MLP neurons of a small language model. Each row is named by its layer, matrix (gate and up: input weights) and neuron, and shows model dimensions 0-127. Each number is 50 + 10 x the weight over its row's rms, rounded and kept within 0 to 99. A neuron's up and down rows have the sign that makes its largest values positive.
After each neuron's rows, "fires in" lists the words (lower case) most often at its 100 highest values on Wikipedia text that the model never trained on; "fires on" lists the tokens most often at its 100 highest values on Wikipedia text that the model never trained on. A number after a token or word is its count.

L11.gate380:75 67 61 75 62 55 42 35 56 63 54 54 46 50 31 38 62 66 51 19 64 51 57 50 41 33 56 56 49 39 52 74 55 48 52 50 54 50 49 42 56 51 65 53 49 40 52 48 55 62 61 62 57 41 33 75 56 46 70 45 34 47 44 57 49 40 57 40 48 61 56 46 52 49 53 55 59 60 43 46 49 38 44 40 58 43 41 60 43 47 39 43 35 59 59 47 46 45 55 48 53 50 36 46 45 46 26 31 43 62 60 48 49 57 35 61 35 67 56 36 49 57 39 47 50 51 53 59
L11.up380:49 51 52 37 38 55 61 37 59 55 55 54 51 69 40 36 82 56 60 43 59 74 46 55 33 36 62 40 32 60 54 57 59 52 44 63 46 29 31 39 38 61 54 42 39 52 40 65 42 47 40 62 55 44 42 52 47 50 42 45 60 55 55 41 31 43 56 62 38 54 48 66 64 52 34 40 58 26 56 45 64 30 57 40 50 57 50 50 56 52 28 51 53 62 64 44 55 61 41 70 41 53 63 43 59 46 37 43 53 60 65 49 64 48 50 59 38 52 37 43 55 61 38 41 34 39 43 46
fires in: "that" 54, "which" 36, "what" 4
fires on: " that" 54, " which" 35, " what" 4

L13.gate697:56 45 40 51 54 52 47 49 45 64 47 53 50 43 51 39 37 34 54 36 54 36 58 62 42 41 77 54 49 57 47 59 43 43 54 53 40 56 33 57 50 62 48 45 35 54 42 65 58 63 73 51 43 38 34 36 38 65 43 36 56 52 57 63 57 44 47 49 59 54 49 53 53 52 57 26 57 52 40 46 40 31 67 28 36 34 43 33 46 37 46 64 58 56 56 66 38 42 47 42 62 48 64 64 53 55 50 56 47 58 52 49 63 46 47 38 44 47 66 62 52 43 62 75 40 40 61 53
L13.up697:45 50 49 65 54 43 42 38 49 60 46 51 46 60 68 54 50 45 54 55 36 45 49 45 22 60 49 38 51 47 51 46 41 70 48 52 47 44 49 40 43 46 50 34 31 39 45 41 52 56 44 43 52 53 61 68 37 58 42 55 41 58 52 36 65 58 51 52 60 40 49 45 38 59 35 42 39 54 39 59 50 41 66 56 54 58 58 44 63 48 33 54 30 63 43 62 53 31 62 43 44 70 57 45 49 43 37 58 41 52 29 49 58 53 65 42 54 57 57 63 38 41 63 62 30 35 49 57
fires in: "and" 55, "or" 5, "early" 4
fires on: " and" 55, " or" 7, "cent" 5, "hi" 4, " early" 4

L2.gate62:44 54 42 42 33 42 51 46 58 73 38 52 61 50 40 47 65 40 49 50 37 35 48 52 38 32 47 46 42 50 76 60 30 58 47 40 52 37 65 49 45 55 51 51 37 53 62 45 58 55 58 46 46 59 56 45 49 38 35 57 54 55 47 48 60 47 33 50 50 49 51 61 37 53 60 44 48 41 43 25 41 27 52 31 56 66 58 41 55 56 61 46 52 74 61 44 52 51 58 65 52 39 50 55 54 25 53 72 44 62 38 56 45 53 47 60 43 52 54 28 54 62 52 50 68 65 57 50
L2.up62:47 48 70 64 65 36 59 53 54 44 45 45 37 50 51 39 73 37 35 43 64 49 49 44 67 51 50 55 45 47 47 66 58 42 63 48 37 49 55 49 43 48 28 58 37 53 43 28 58 53 53 48 42 49 44 43 56 55 34 45 50 70 32 49 44 44 51 40 50 57 55 58 67 52 31 33 46 40 63 52 55 34 30 42 66 56 53 59 35 69 54 64 51 53 40 54 45 53 47 52 40 38 56 75 63 63 64 45 33 65 51 53 66 59 55 33 45 38 58 37 47 63 48 55 55 34 53 46
fires in: "from" 91, "hold" 5
fires on: " from" 80, "rom" 13, " hold" 5

L2.gate171:26 53 53 40 39 51 52 53 25 44 49 52 49 59 54 54 43 53 62 45 52 35 47 16 57 42 54 47 54 38 48 57 52 62 50 53 42 59 42 54 45 66 64 58 42 66 55 50 48 52 56 48 37 55 38 40 52 48 58 65 45 52 46 39 57 31 51 58 49 53 39 46 52 54 39 46 36 45 39 39 47 43 59 64 75 62 59 57 56 59 63 52 54 53 50 42 43 44 37 40 58 56 46 39 73 38 61 37 45 45 70 56 49 44 55 55 42 55 65 47 23 47 42 57 34 60 50 47
L2.up171:52 46 55 48 44 44 46 59 56 50 49 57 65 45 55 31 47 55 45 51 47 62 39 56 48 46 55 53 46 61 75 52 71 51 58 41 40 68 35 60 40 38 59 62 54 36 48 49 45 60 66 36 36 57 44 60 54 61 68 36 75 59 39 52 45 62 55 46 40 45 48 52 50 58 65 59 48 45 47 53 49 56 48 34 42 64 58 57 45 34 40 61 56 56 49 51 59 36 46 42 48 55 52 53 49 50 58 51 35 37 54 33 56 37 43 61 70 52 64 41 55 39 57 43 32 52 58 46
fires in: "other" 35, "well" 19, "early" 18, "late" 9, "followed" 5
fires on: " other" 41, " well" 19, " early" 18, " late" 10, " follow" 9

L2.gate433:71 50 50 30 33 38 49 45 55 47 39 52 42 45 47 55 44 38 46 51 58 44 46 51 50 19 33 43 64 55 64 57 59 58 50 43 35 32 81 52 59 50 66 50 32 49 51 64 47 48 36 59 46 54 45 57 60 63 47 45 45 46 47 46 45 48 42 34 47 43 52 54 48 35 59 37 39 47 42 53 40 40 64 63 41 44 68 49 53 60 52 41 60 60 57 52 56 73 55 57 46 25 45 54 60 53 55 55 46 56 42 51 63 52 46 50 51 66 62 48 55 66 63 32 49 56 44 41
L2.up433:59 51 49 35 42 43 46 62 55 41 36 44 51 38 59 46 49 52 59 52 43 37 43 46 55 28 58 49 57 61 52 50 63 52 63 75 50 16 68 45 39 52 53 59 56 45 60 42 51 30 54 59 47 45 55 71 42 65 37 42 43 65 53 53 52 53 51 50 44 40 49 53 52 43 44 37 56 47 51 60 55 38 53 43 37 61 57 38 37 69 61 37 55 57 48 56 58 47 51 46 39 30 35 52 58 58 45 49 60 52 41 50 43 38 51 45 37 35 36 37 67 57 57 30 70 54 35 47
fires in: "that" 33, "called" 21, "amy" 4, "from" 4
fires on: " that" 33, " called" 21, " Am" 13, " Ab" 11, " imp" 7, "rom" 5

L11.gate35:55 47 58 64 47 45 68 32 62 25 75 60 60 45 48 39 44 63 48 72 43 53 49 50 61 42 31 54 49 50 43 46 64 67 24 37 38 34 47 44 44 50 56 58 40 73 45 57 59 63 60 46 51 50 51 50 37 61 59 43 56 33 54 38 57 41 44 50 65 63 61 51 61 43 54 44 48 43 58 41 55 38 58 66 38 34 61 36 41 62 43 41 54 34 52 54 54 48 55 58 52 53 45 63 22 63 38 55 51 40 55 24 41 52 47 47 59 38 51 43 40 44 39 41 67 48 63 49
L11.up35:52 45 50 61 48 44 56 44 36 40 39 47 52 54 39 53 64 46 50 49 43 63 45 54 53 57 32 45 51 48 52 53 53 41 48 54 62 63 41 48 65 32 55 72 41 56 31 56 51 46 49 61 47 51 48 35 67 56 52 49 58 73 43 44 53 52 40 49 46 68 59 63 43 47 50 39 50 57 37 53 41 67 44 42 41 54 39 52 26 53 53 51 48 69 54 39 54 55 34 41 45 59 50 57 71 46 36 46 41 47 50 61 62 66 45 72 55 64 52 42 39 74 51 42 65 68 57 45
fires in: "a" 46, "resulting" 5, "agreement" 4
fires on: " a" 85, "ing" 8

L13.gate115:67 43 68 56 64 56 55 44 38 32 55 28 48 57 42 60 42 45 57 41 43 47 57 49 59 47 44 38 43 41 36 65 70 58 47 58 64 46 33 68 47 49 58 63 52 43 28 62 53 47 58 46 47 57 46 47 31 56 49 45 50 38 46 39 43 62 60 57 54 38 38 51 60 49 59 63 41 52 41 49 46 63 44 57 39 51 73 61 39 51 46 29 59 49 69 49 61 43 62 38 61 43 63 52 41 48 33 49 58 39 60 47 67 61 55 56 40 55 52 42 49 58 61 44 60 45 67 54
L13.up115:58 49 34 31 45 46 46 35 55 48 40 49 54 54 48 50 52 53 65 42 53 49 44 59 63 44 41 59 52 64 47 66 60 42 43 42 41 47 59 54 46 62 38 35 52 50 74 68 60 43 42 45 43 47 49 55 44 39 46 56 51 57 53 39 49 53 64 37 59 62 54 43 43 52 35 57 56 59 35 44 46 45 64 45 51 51 28 47 43 34 52 57 61 62 33 63 63 66 43 59 61 43 28 57 67 41 41 65 50 71 55 53 61 60 49 52 50 53 55 60 57 59 56 57 60 63 53 36
fires in: "a" 45, "actor" 8, "appointed" 4
fires on: " a" 99

L7.gate687:22 44 39 58 62 43 48 65 73 51 55 62 43 44 43 54 51 66 71 55 43 53 47 39 44 56 57 42 48 51 66 63 40 44 45 42 58 41 41 54 57 52 60 51 52 48 64 49 63 41 47 37 46 62 63 54 55 53 33 60 58 57 44 60 49 51 50 50 55 56 63 56 48 54 46 37 55 58 69 65 57 51 47 47 67 57 57 44 45 46 61 43 63 51 41 37 52 57 45 77 49 41 52 44 60 49 39 36 46 65 49 36 39 49 57 58 48 41 45 49 55 39 62 48 49 50 55 67
L7.up687:46 50 46 47 59 35 54 49 61 54 50 51 22 28 52 57 76 50 52 34 44 61 72 44 46 45 48 43 63 55 42 37 48 61 44 35 41 54 52 45 51 43 31 49 51 50 57 66 41 48 42 41 59 44 58 34 51 22 63 46 65 53 21 43 48 32 47 53 57 22 51 53 53 56 55 53 36 70 74 56 41 55 40 54 67 73 64 62 65 43 66 49 50 57 40 49 52 58 59 40 64 51 44 48 46 64 28 58 42 41 47 50 48 47 49 47 47 54 51 60 45 33 47 59 65 47 55 38
fires in: "would" 21, "can" 13, "will" 12, "could" 12, "did" 8
fires on: " would" 19, " can" 14, " will" 12, " could" 12, "d" 10, " help" 10

L7.gate538:45 45 41 63 52 47 62 25 43 42 44 28 38 53 44 39 59 52 53 64 57 51 52 36 54 42 38 43 31 57 40 55 60 57 65 50 59 44 46 59 47 62 52 43 58 51 45 40 50 51 46 48 52 37 69 64 44 43 53 50 32 58 51 54 46 49 60 47 38 52 44 63 46 44 44 64 48 49 52 53 61 37 41 53 58 66 45 51 58 40 66 55 65 60 40 60 52 54 33 41 58 56 41 58 39 47 56 36 44 42 65 50 61 58 36 37 54 47 50 53 55 51 54 67 51 35 30 48
L7.up538:51 44 46 56 56 53 54 39 47 59 50 46 45 34 50 50 55 56 49 59 64 45 33 48 54 48 49 57 35 50 54 49 67 38 49 48 54 38 50 52 38 34 53 45 59 55 40 56 53 52 54 60 39 60 51 43 37 44 53 71 62 35 48 44 59 54 58 56 40 57 52 45 34 51 42 48 39 42 58 48 61 72 50 37 49 62 47 44 43 35 30 51 46 77 51 42 34 47 52 66 28 48 48 57 50 47 50 47 55 39 55 38 43 32 58 53 45 58 50 62 60 66 43 47 46 48 47 41
fires in: "according" 39, "to" 16
fires on: "ing" 25, " to" 16, "or" 15, "ur" 7, "y" 6

L12.gate26:42 49 49 73 56 48 48 51 77 67 48 38 45 46 54 49 46 50 53 43 54 36 42 55 45 47 65 62 41 31 40 47 57 67 46 52 59 60 45 66 44 52 57 41 40 65 41 46 51 57 53 44 70 49 47 43 33 44 51 48 40 46 58 39 41 54 54 66 42 69 49 52 47 45 49 51 49 68 33 66 56 55 54 37 55 55 39 52 46 54 63 52 52 41 59 53 60 54 43 57 49 53 65 58 47 43 82 42 46 46 45 28 52 57 58 36 59 45 42 62 45 41 60 66 52 67 74 57
L12.up26:63 59 66 49 58 41 44 63 65 41 43 43 65 37 58 59 53 48 38 58 50 45 49 56 28 47 50 41 51 58 52 45 48 45 45 63 42 37 54 28 49 50 62 44 49 53 46 35 49 60 53 44 55 53 49 40 59 44 73 40 61 29 56 39 43 34 36 54 61 35 55 49 51 58 49 47 47 55 56 38 35 65 46 48 43 48 44 41 56 55 39 57 31 52 28 54 41 49 40 27 40 34 42 59 48 55 75 45 34 49 55 47 43 58 43 45 47 53 47 59 52 57 46 32 51 74 67 59
fires in: "has" 49, "have" 19, "had" 8, "with" 5, "also" 4
fires on: " has" 49, " have" 19, " had" 8, " with" 5, "ally" 4, " also" 4

L2.gate608:54 40 49 54 46 67 52 51 62 40 48 50 42 66 45 58 57 52 45 35 61 43 40 64 49 43 58 47 55 54 53 64 80 35 54 50 50 35 48 61 50 43 40 63 52 42 56 42 61 44 44 51 40 51 34 47 58 59 57 42 49 47 46 52 38 40 52 50 46 49 43 58 56 50 67 41 54 55 44 42 43 38 48 25 40 62 42 54 55 57 69 60 14 42 60 44 38 57 52 75 40 62 75 59 70 48 45 49 42 55 45 65 48 53 46 39 35 50 48 33 54 29 47 51 40 43 66 50
L2.up608:54 50 43 65 41 51 52 63 55 50 41 58 54 63 32 50 42 58 49 54 57 46 42 37 53 47 43 59 52 41 59 49 56 44 58 58 60 33 34 45 46 59 32 51 42 43 50 50 59 48 49 67 55 52 42 48 60 57 54 44 58 82 47 52 53 56 45 49 44 72 49 54 55 56 45 36 35 48 49 63 45 48 59 41 54 41 52 48 47 61 60 59 46 66 48 32 32 64 49 83 37 54 53 40 52 48 51 66 40 69 56 44 49 33 37 56 55 45 40 40 53 50 34 49 46 45 33 44
fires in: "this" 74, "which" 22
fires on: " this" 45, " This" 31, " which" 22

L4.gate520:55 49 47 48 51 56 46 62 61 58 28 48 45 58 43 57 51 64 68 51 59 52 38 56 36 42 53 50 42 44 60 76 58 54 41 52 44 48 40 44 57 51 30 45 61 55 44 46 55 49 48 45 50 55 40 60 55 49 47 45 45 50 37 47 53 54 56 50 47 39 57 42 66 46 77 39 53 56 48 41 45 43 51 81 57 71 43 59 44 44 48 49 51 65 50 51 36 52 64 76 53 51 49 51 59 47 51 48 39 47 46 59 53 35 48 26 43 41 52 46 56 60 31 34 49 40 80 48
L4.up520:58 45 55 45 54 43 54 62 53 47 32 52 24 47 56 54 66 47 71 30 57 54 36 52 56 37 41 48 33 49 64 53 69 34 53 52 58 56 40 40 56 48 44 46 67 51 45 53 42 32 51 63 45 50 35 70 67 49 63 61 57 50 37 49 62 47 56 62 44 55 48 57 54 40 59 50 59 46 42 44 38 59 56 59 61 75 44 56 58 60 63 72 38 42 46 47 48 42 55 66 43 51 45 36 45 42 47 45 25 36 60 57 50 27 56 30 51 47 50 51 46 53 44 47 63 38 71 67
fires in: "this" 63, "each" 7, "first" 4
fires on: " this" 48, " This" 17, "con" 14, " each" 7, " First" 4, " main" 4

L12.gate534:50 52 39 64 54 53 47 42 62 53 35 57 51 43 59 55 62 49 63 47 43 45 58 47 57 39 44 52 44 65 56 32 28 48 25 39 46 41 48 40 53 61 57 58 46 59 54 53 57 69 52 59 49 36 29 56 52 38 40 67 75 43 32 40 45 52 77 45 49 33 49 38 60 59 47 46 63 52 47 46 42 53 58 42 50 48 77 33 60 43 55 48 38 55 44 63 54 47 47 47 52 45 43 45 41 59 39 50 65 55 29 50 58 33 45 61 48 56 44 47 52 61 37 54 59 56 58 53
L12.up534:38 40 33 35 50 45 44 46 68 55 63 43 29 66 38 63 50 51 57 58 48 64 58 39 65 40 33 48 55 43 40 43 38 54 52 30 47 47 36 47 54 60 44 71 59 66 63 71 26 58 54 39 56 51 53 45 66 51 46 52 65 42 53 35 46 46 61 57 45 65 47 68 35 34 42 46 33 51 57 59 41 37 50 56 39 56 56 59 32 37 48 52 42 55 50 57 42 48 59 50 58 40 61 41 66 63 38 56 76 44 31 58 43 66 50 48 66 34 54 41 58 48 39 55 55 42 49 47
fires in: "not" 26, "can" 21, "may" 6, "should" 6
fires on: " not" 30, " can" 23, " may" 6, "d" 6, " per" 5

L9.gate625:46 48 54 47 61 38 48 61 58 39 71 68 59 40 55 56 62 54 45 39 52 52 63 60 59 52 54 56 40 53 57 72 45 52 47 48 43 48 43 55 45 62 48 47 58 40 44 47 49 44 49 53 55 54 64 47 56 28 41 48 58 49 50 54 64 34 65 48 58 47 36 44 59 55 65 42 45 52 51 44 69 26 44 47 30 55 44 62 63 46 52 51 80 75 64 62 54 64 40 55 60 45 44 58 59 49 36 50 56 42 49 43 53 44 42 49 54 47 48 43 44 68 49 48 49 54 35 43
L9.up625:66 49 75 49 46 60 61 53 31 58 51 52 68 33 33 57 45 57 26 40 56 67 43 45 45 54 43 46 46 45 61 59 47 33 48 36 46 54 59 41 47 39 61 40 47 61 45 51 36 43 55 73 41 36 66 60 38 42 57 71 53 39 55 49 45 48 56 57 46 53 56 48 51 57 52 48 42 67 54 42 42 53 51 37 49 32 47 48 60 48 47 40 62 64 21 46 46 54 54 65 72 49 41 65 63 49 41 31 51 37 38 42 42 57 41 53 53 57 49 72 46 40 56 60 47 41 45 49
fires in: "to" 37, "and" 9, "executive" 4
fires on: " to" 37, " and" 9, "er" 8, "ive" 6, "ty" 6, "y" 5

L2.gate510:36 42 64 47 63 69 48 58 51 49 42 48 46 48 44 61 46 57 59 43 45 49 38 40 52 44 54 43 42 47 72 66 47 55 57 76 45 63 32 53 43 55 50 55 48 54 43 58 47 58 52 37 65 72 23 53 60 53 51 46 48 60 47 65 51 50 71 51 63 49 42 45 56 41 53 55 64 66 51 47 40 35 59 45 55 47 54 54 78 36 57 40 49 70 40 43 50 42 47 42 52 43 69 59 56 45 60 59 52 34 56 41 49 38 70 50 61 56 50 58 53 48 54 57 35 49 51 48
L2.up510:36 44 63 54 52 45 43 51 39 37 69 47 55 51 32 51 55 38 47 27 49 62 24 63 49 48 49 42 64 67 54 54 45 40 57 54 42 70 57 48 41 47 53 58 54 47 45 57 51 70 48 35 66 61 45 47 61 46 64 50 72 73 36 50 53 51 55 50 48 45 46 37 38 47 61 56 39 49 48 52 43 45 81 51 50 68 45 44 56 48 51 57 45 59 58 44 51 39 55 48 41 53 55 57 63 48 57 57 71 27 76 57 35 33 57 42 62 55 49 55 50 41 61 59 40 51 55 33
fires in: "early" 20, "year" 16, "high" 11, "late" 9, "day" 6, "days" 5
fires on: " early" 20, " high" 19, "day" 16, "year" 13, " late" 10, " great" 5

L9.gate8:53 57 26 53 62 47 75 54 48 63 49 61 46 48 51 43 48 36 48 51 50 61 50 63 47 43 66 53 34 45 40 52 59 43 55 66 54 48 37 47 50 56 61 48 26 60 46 55 50 59 57 46 63 54 55 56 45 42 60 68 51 58 50 38 49 33 47 44 58 52 40 39 71 62 81 41 56 46 48 43 51 47 49 31 38 45 54 52 31 45 37 48 37 57 48 61 46 48 58 55 51 64 60 53 50 61 26 44 48 57 58 52 32 58 44 38 63 43 48 62 58 49 39 60 53 43 50 53
L9.up8:49 62 41 54 62 50 29 31 49 48 70 38 54 44 45 80 50 48 47 38 46 53 60 36 39 41 58 66 64 45 30 57 61 36 39 51 51 59 51 46 39 36 54 45 49 33 38 38 59 55 56 53 59 52 68 57 55 54 66 56 51 55 52 51 36 50 50 55 36 53 54 46 54 51 61 50 47 63 47 55 64 55 45 53 31 70 51 40 52 37 59 56 40 52 54 59 59 54 72 58 42 53 45 56 54 46 64 52 40 49 59 38 39 52 30 57 61 38 55 50 59 40 61 58 42 47 55 47
fires in: "of" 59, "and" 9, "during" 8
fires on: " of" 64, " and" 9, " during" 8

L2.gate503:36 56 56 52 35 43 62 46 41 37 62 61 57 51 48 61 36 52 39 39 38 47 22 62 61 39 39 51 48 59 44 51 59 63 54 47 31 62 69 42 42 48 59 62 65 52 53 50 40 61 56 49 63 54 49 46 56 51 61 46 36 57 38 64 45 45 31 64 53 47 49 48 46 52 68 36 66 58 50 60 48 51 56 60 63 70 58 45 42 35 57 54 55 45 47 42 48 64 56 49 51 77 49 66 67 55 57 38 48 37 33 65 45 64 49 57 63 59 38 45 48 40 54 55 57 18 46 56
L2.up503:27 54 47 56 57 52 42 36 45 57 54 57 60 59 49 52 39 43 48 46 35 63 52 61 65 46 42 56 41 61 53 46 54 61 61 37 35 68 67 62 44 51 63 62 61 44 44 48 42 61 61 62 57 45 44 42 49 40 57 52 51 62 49 57 38 54 47 53 49 43 46 43 36 48 51 45 54 59 61 61 39 51 70 53 58 69 53 53 47 37 48 45 68 41 56 51 57 56 58 58 47 75 53 56 52 51 60 54 57 39 41 35 51 61 39 67 64 53 48 49 38 35 46 50 49 45 50 42
fires in: "3" 17, "2" 13, "4" 11, "early" 10, "late" 9, "5" 7
fires on: " 2" 20, " 3" 17, " 4" 13, " early" 10, " late" 9, " 5" 8

L12.gate699:62 43 54 39 59 52 41 55 64 48 61 49 47 71 64 42 47 53 59 40 54 53 49 56 50 50 56 39 46 43 68 42 45 53 48 49 46 42 38 49 56 38 57 59 57 62 54 49 61 48 43 36 42 36 46 71 48 49 42 58 39 57 50 57 36 50 56 59 30 50 31 61 43 33 41 72 50 47 37 64 56 34 60 40 38 49 39 53 45 63 46 61 51 41 55 38 39 46 57 51 38 23 74 38 60 65 51 52 64 66 56 67 47 42 47 50 52 45 53 44 33 38 32 42 46 53 52 71
L12.up699:48 44 46 36 55 49 59 60 61 58 48 47 47 46 52 51 69 52 38 44 39 51 54 54 36 42 51 56 56 52 69 50 42 53 44 50 39 38 60 40 35 48 66 66 49 31 54 38 53 65 59 34 40 53 41 40 52 49 51 64 44 43 50 50 38 53 39 50 36 51 76 50 35 51 41 54 46 66 57 49 45 39 50 42 51 53 43 49 41 34 57 55 54 61 49 40 47 32 59 56 44 48 55 43 67 64 47 47 38 48 62 52 57 34 67 47 62 52 58 45 51 46 31 37 54 54 67 46
fires in: "been" 18, "also" 12, "be" 9, "have" 8, "later" 6, "not" 6
fires on: " been" 18, " also" 12, " be" 11, "ly" 9, " have" 8

L4.gate537:41 53 70 47 67 55 42 64 61 46 48 64 56 53 54 45 40 68 42 33 59 54 51 63 46 42 42 46 48 42 60 62 49 46 39 56 51 54 46 61 39 36 51 47 49 52 45 51 64 50 40 52 58 39 38 50 45 53 44 59 66 41 22 52 60 40 49 37 43 48 52 68 62 39 58 23 46 52 46 26 37 53 38 37 36 34 63 51 57 58 57 25 56 59 51 48 66 56 62 49 57 63 61 61 53 54 45 62 45 62 52 48 52 63 61 56 55 55 44 40 43 54 76 48 48 62 54 46
L4.up537:45 49 46 58 50 44 52 49 44 60 53 50 48 43 34 55 44 59 59 46 45 37 56 61 69 54 52 63 52 58 51 33 62 45 51 48 51 69 48 55 44 63 48 43 60 53 60 58 47 50 54 60 36 65 33 51 50 45 61 46 59 57 62 38 44 44 52 46 27 40 69 47 49 66 42 65 42 52 48 58 50 62 58 61 36 62 53 72 54 38 50 50 48 27 59 41 65 71 40 41 44 54 54 63 54 34 53 66 44 44 47 38 58 67 38 61 47 50 55 55 48 51 35 43 35 34 59 53
fires in: "other" 35, "a" 24, "the" 8, "another" 6, "others" 4
fires on: " other" 42, " a" 25, " the" 8, " another" 6

L9.gate679:43 42 68 55 52 55 55 70 61 27 55 62 54 61 59 30 39 57 41 49 59 64 42 54 38 53 50 47 50 46 53 47 44 59 48 50 44 52 60 43 52 36 60 60 29 50 60 58 48 34 52 50 51 53 48 46 33 72 39 40 46 53 31 45 52 65 39 50 38 46 40 36 30 39 59 51 46 42 38 31 45 44 44 55 38 39 42 57 56 44 37 52 76 37 42 62 74 51 54 65 38 44 45 59 45 64 57 59 47 52 46 57 44 39 46 41 48 42 56 38 53 35 45 48 45 49 50 26
L9.up679:47 46 39 63 50 50 55 71 49 53 65 50 70 64 45 30 48 44 41 52 38 46 57 57 54 40 59 51 58 50 37 51 48 59 49 59 44 52 68 37 49 59 57 46 52 41 64 44 51 59 55 54 66 45 51 52 56 40 66 47 50 33 58 54 54 47 58 33 79 48 48 50 39 62 55 59 57 50 37 46 44 59 46 45 42 52 54 62 38 41 47 44 55 40 47 49 31 46 74 50 67 59 52 47 55 42 48 22 50 39 44 67 59 61 54 51 63 58 48 33 50 52 52 53 62 50 42 52
fires in: "was" 23, "of" 9, "be" 7, "being" 6, "been" 6, "officially" 5
fires on: " was" 23, "ly" 13, " of" 10, " be" 8

L13.gate67:64 43 59 55 66 61 42 58 41 54 46 61 46 39 59 52 56 45 35 48 49 56 67 55 46 46 58 39 59 57 53 51 53 58 54 52 48 70 62 54 65 40 48 53 45 46 54 32 48 53 40 55 47 28 66 45 41 69 52 48 45 57 22 36 51 41 42 51 43 47 55 58 48 54 44 57 41 57 46 53 31 49 56 47 67 35 45 50 47 50 69 57 55 32 58 24 74 59 59 50 56 55 43 49 38 61 61 32 49 50 46 64 46 40 34 61 44 54 48 79 50 59 35 48 49 48 54 44
L13.up67:46 55 51 59 52 53 52 32 43 65 63 49 39 53 44 54 40 44 50 63 52 63 47 63 56 61 58 56 46 45 49 42 57 63 53 47 44 45 34 46 38 44 38 42 51 57 58 58 50 55 52 37 58 46 42 62 53 56 56 48 63 54 64 42 54 31 38 25 53 50 52 41 49 48 71 50 51 55 56 73 51 74 44 48 35 57 48 38 43 39 58 34 60 49 59 37 40 49 54 29 45 59 48 23 47 44 47 36 55 53 66 46 60 52 61 32 70 24 45 54 40 51 48 39 41 39 59 49
fires in: "was" 47, "is" 27, "being" 5, "were" 4
fires on: " was" 48, " is" 27, " be" 6, " being" 5, " were" 4

L5.gate620:54 42 40 77 45 38 41 58 53 38 58 53 54 41 37 31 46 55 37 34 40 59 37 63 58 56 49 60 32 49 39 68 18 46 55 67 46 50 53 37 56 33 49 32 58 64 42 47 55 50 42 48 54 53 41 28 58 64 51 57 47 58 49 46 52 54 40 50 51 65 59 56 50 38 48 55 59 42 36 33 43 52 60 45 41 58 47 28 37 56 56 63 59 75 58 57 52 35 44 45 67 41 53 60 62 31 44 52 57 43 58 50 57 31 29 58 63 55 41 34 52 47 72 52 37 61 58 49
L5.up620:32 48 53 57 59 36 32 43 48 58 45 29 58 42 71 37 49 45 54 43 62 40 65 40 42 44 32 37 54 56 41 62 44 52 60 73 43 50 52 51 46 49 50 47 39 46 55 38 52 44 52 62 66 41 33 31 50 40 46 50 42 72 53 51 43 60 51 48 50 43 53 44 47 48 45 49 57 49 50 44 32 55 53 69 41 41 53 32 48 38 58 36 62 65 50 58 44 48 56 55 41 55 43 50 53 58 54 53 57 66 45 59 30 41 20 52 58 63 70 28 28 33 49 76 60 67 38 41
fires in: "used" 18, "summer" 11, "both" 7, "allowed" 5, "allow" 5, "000" 5
fires on: " used" 18, " allow" 17, "mmer" 13, "val" 10, " both" 8

L4.gate212:39 57 55 49 45 47 51 57 49 34 68 44 58 49 50 40 66 54 59 44 40 56 29 42 37 45 51 50 38 37 47 71 35 52 62 49 48 52 63 57 66 44 50 67 40 45 43 45 68 49 45 42 49 46 62 26 48 50 58 55 41 55 46 43 47 51 56 37 50 52 32 58 54 47 46 47 61 24 43 37 50 50 56 38 68 48 61 38 43 62 65 45 44 72 43 66 53 30 60 65 53 41 52 47 69 50 44 53 38 41 41 57 51 60 63 31 35 44 60 38 42 53 73 63 54 55 46 63
L4.up212:36 54 48 52 44 36 49 51 57 49 64 49 35 52 72 37 34 47 65 36 45 50 42 39 57 32 44 54 48 41 33 67 52 56 53 59 43 43 42 64 46 56 46 55 57 54 69 48 62 49 72 35 42 54 47 37 43 69 44 61 39 48 41 49 50 70 52 48 38 55 62 77 78 59 48 47 51 42 55 47 56 32 55 49 54 57 66 49 49 56 66 42 48 73 47 56 64 51 60 52 41 40 49 55 68 66 28 52 45 47 67 58 56 51 55 57 49 51 46 51 37 61 49 52 61 65 42 61
fires in: "from" 84, "between" 6
fires on: " from" 69, "rom" 24, " between" 6